From a checkpoint of a small transformer trained on Wikipedia.
Architecture: RMSNorm before each block, no biases in attention or MLP.
MLP neurons of a small language model. Each row is named by its layer, matrix (gate and up: input weights) and neuron, and shows model dimensions 224-319. Each number is 500 + 25 x the weight over its row's rms, rounded and kept within 0 to 999. Numbers have three digits each. A neuron's up and down rows have the sign that makes its largest values positive.
After each neuron's rows, "fires on" lists the tokens most often at its 100 highest values on Wikipedia text that the model never trained on.

L2.gate1057:515451533489509502530452524516526472525518526527513503536529492483507484463521506473471495511446502534558461525489514495514509513500462491451497451491486512530504503535475472495485496512512531521503507510501519488503543566519499488496467491507509467541518492509517501514495489472491478510
L2.up1057:496526462521480466544512473495532544498476439461482484530516521504513486511519507510490509517549525512483485471493501469531518481530508495488490489497505499512492527505507522479435500552527454489490506510484499482483495507503507471492547479548482505471544528482478498501501477509473534537
fires on: "-", "ate"

L2.gate1309:464513520540489496457505487477554498477522576494492494510510487491496492559532489459471513493509515533490537487459494483473520515536479500519479517493518481515517471534486479481508500490518508466472502478504458458472480521494526540493504482525508541468524494510511513443495488507460480483
L2.up1309:446503542531535511494555513454555470544470518505491508507471472496496491503547489479506488508525529526499554509517538521484517505478472519516493474481495512554512466516526470467493513508509512524508536436526489481461492467507488531520494479506549484451497494615483507482509475517528500455
fires on: " ", ";", " |"

L2.gate742:481468482512469498513521480558537502549497506499494490473533493510544485507496503473454495526475494559506517479508487467494481470485531463494472471476485487469505533527479513498498460528509531472508509520530476479508470461508528510522488515452504515433517550487478510476464512518475444460
L2.up742:526483513462509538481508535500500509519481445488523450511528519554525473490484532490514506502488570543521460502527524453563492513491505509506501474507521505538472539499515506480543488518484513537504470482494497519505479479530510488538435497500485506506528503536501493480504502497493469467
fires on: " and", "L", " to", " they", " who", " it"

L2.gate697:458555494486514518531520503477467532487517472550481505494491509510526530443535495494473459453495513527508461500496530544492538517498541474496546484539505470478502519506521484497517481510487533477523555519501526544494529489488505492445540508503519450467492495464515460566503539467487523482
L2.up697:499523461510461541476484523486476504521529466493522503492497459476538483508491468517482504496515486483497484483499493526480490487535482426533525484521459488503534524523527433478572507519501491468531483500487543496525480533504500498434507505485486458510495488522539529582512501506463516491
fires on: " Ar", "Ar", " Or", " Per", "Or"

L2.gate791:526447554474479512473466503534503499475465478514495521466542499528502481536490500581488513464510506521576502486554494513514535479517473481495517531492476485473495495466478465501458501496499517501483540517514482497500511510497503516519498516509538507525476486475445488490472478521440463480
L2.up791:497520484509510475493517513515562472467514499519449560504480500515567480539532516571498462471544518486539522461505494464548522505495515515538477513488505534531515534507489513469503556492508456518523519487475487510455493521548521489520472496511518495522493525473500503499528513510484513513
fires on: "–", "or", "il", "g", "ig", "-"

L2.gate267:526499504490467480505483481518530494517481506544509515451546516454480495485528490480497485513493485575504501503523504513482471527504493488503491504494487505503529510516510458539498493456496479514444494530553479455494519558537482510586536495462488481491480490501497486516509464488528518492
L2.up267:492548503466510480504452496499495483489496519486520497522562504469479506517483484494488491533475520499483487496561457466485563484488495498463474528525499501494518482483500477484514435481478475545492510517519480467470524518484503512473528504501455490513511544524504511474496469505524550544
fires on: " up", " home", " pro", "om", " off"

L2.gate1146:485538514512503452478504504488523497535488508532474495478478491448522482505501476462491479512454463473504529471493498457514512521497511536544502538482474469486573473523511537504450506501494529522504510487493496456494466499504505474490501528538500540511478507531477536459433454491494503520
L2.up1146:503491475512536472511484464450500525495522504525539471538461466509477482566549444474461511518545520518476514514509477506547493497494437534472479500506536507524507477473472505549457522509469496478503482503503496509492468511484498500499540504517494522434521515528494523541491509536513542524
fires on: "16", ";", " •", " |", "15", "13"

L2.gate1366:516496521494502490518465533496491486517486528531482513485475520488503496512526520495506482524503537493528500466505494480516504492487472492491476482506472472473461546523507498494532454500504511488477447522495510501475477538540518547505482474494505477526530476472506506508458481488457477504
L2.up1366:466539487528501484548518479459483515484481482509533518488489509497544508512481480499481462505491498550512492496520491462475522428504528507530502513504479484466500541511470532488473535511504479509510559483476483552509501461508512542500491523488493482480480496528465488456485502505493512511
fires on: "-"

L2.gate1106:521466498490507498523488514529508508523471523546493504479515479520529452500487493488460487530481542497504500494514500494518510475454491489465496485490491451473492515535490530464527458459502533527521482552480500485481503512502533542513517467469471507504489484500516472527507498457462484468
L2.up1106:501496489515493484519513461527518528471520518517489496438488492518557481540459488526481455530490499510504483480525440478462535472485486509497471513533482496457515551534439509469490509500534504524523525500495488518517529519530532541536493486507515475499511515535477482501489491492467536471
fires on: "-"

L2.gate307:451530531504467476487524440449485517501537544549526499513522551497515483478497524528482498483504490538491495509558489479525518450451503530484523507501526509507448504496493526541495522491509487531508532490473500469492495488482481476498501534457488496510515490450523499499494512477502469525
L2.up307:468443489473516485547510490530441503514493472512513510469496564483533509524510503522478521451518521477464503523550486483474474485497520506491544515519545503525437545523525499486518491515516483521492496494497512471500509483510497514541491517492541489467510528536511474543535477466526502505
fires on: " Th", " th", "Th", "oth", "ether"

L2.gate118:483519512529504467486532471516549504490510509480513515470497530481561518478489511519510458475513501504501498479515494503503473527495488527543527503508498497496493504497492489518504471514513526533500508494540511506539472513493472538492498529506490510552495510550497511504488512459523444504
L2.up118:504478451509511496523522495498503523473493531504516536519476498481529505502504483531536510472481483511466502546514564514486529479474497481494578461514519505509495492499517542484507504560561470462474518506486511543486509458486531477512487551488536461514475521458494488497506494493515489511
fires on: " th", ".", "Th", "h", " Th", "'"

L2.gate975:510511526493485495500532567527526493500481493509502537516485509513513542464466494456501509468463488478517570517496554538506533525509456483509491493540471470477529519491556493519513546513517524522512534478488465489517441465532501497510491532519497489488490495475522507485456510518488496490
L2.up975:584460491514506477523498477480481464514507498508498461491488496494482476513516476505518458528497509516523501449495516466540493476532492491513485465497481507515517502472485487475502554561489480528434517482489476509486511553507489496516496524507483547504492491525532488482518452505532463481
fires on: " |", ";", "st", "b", "m"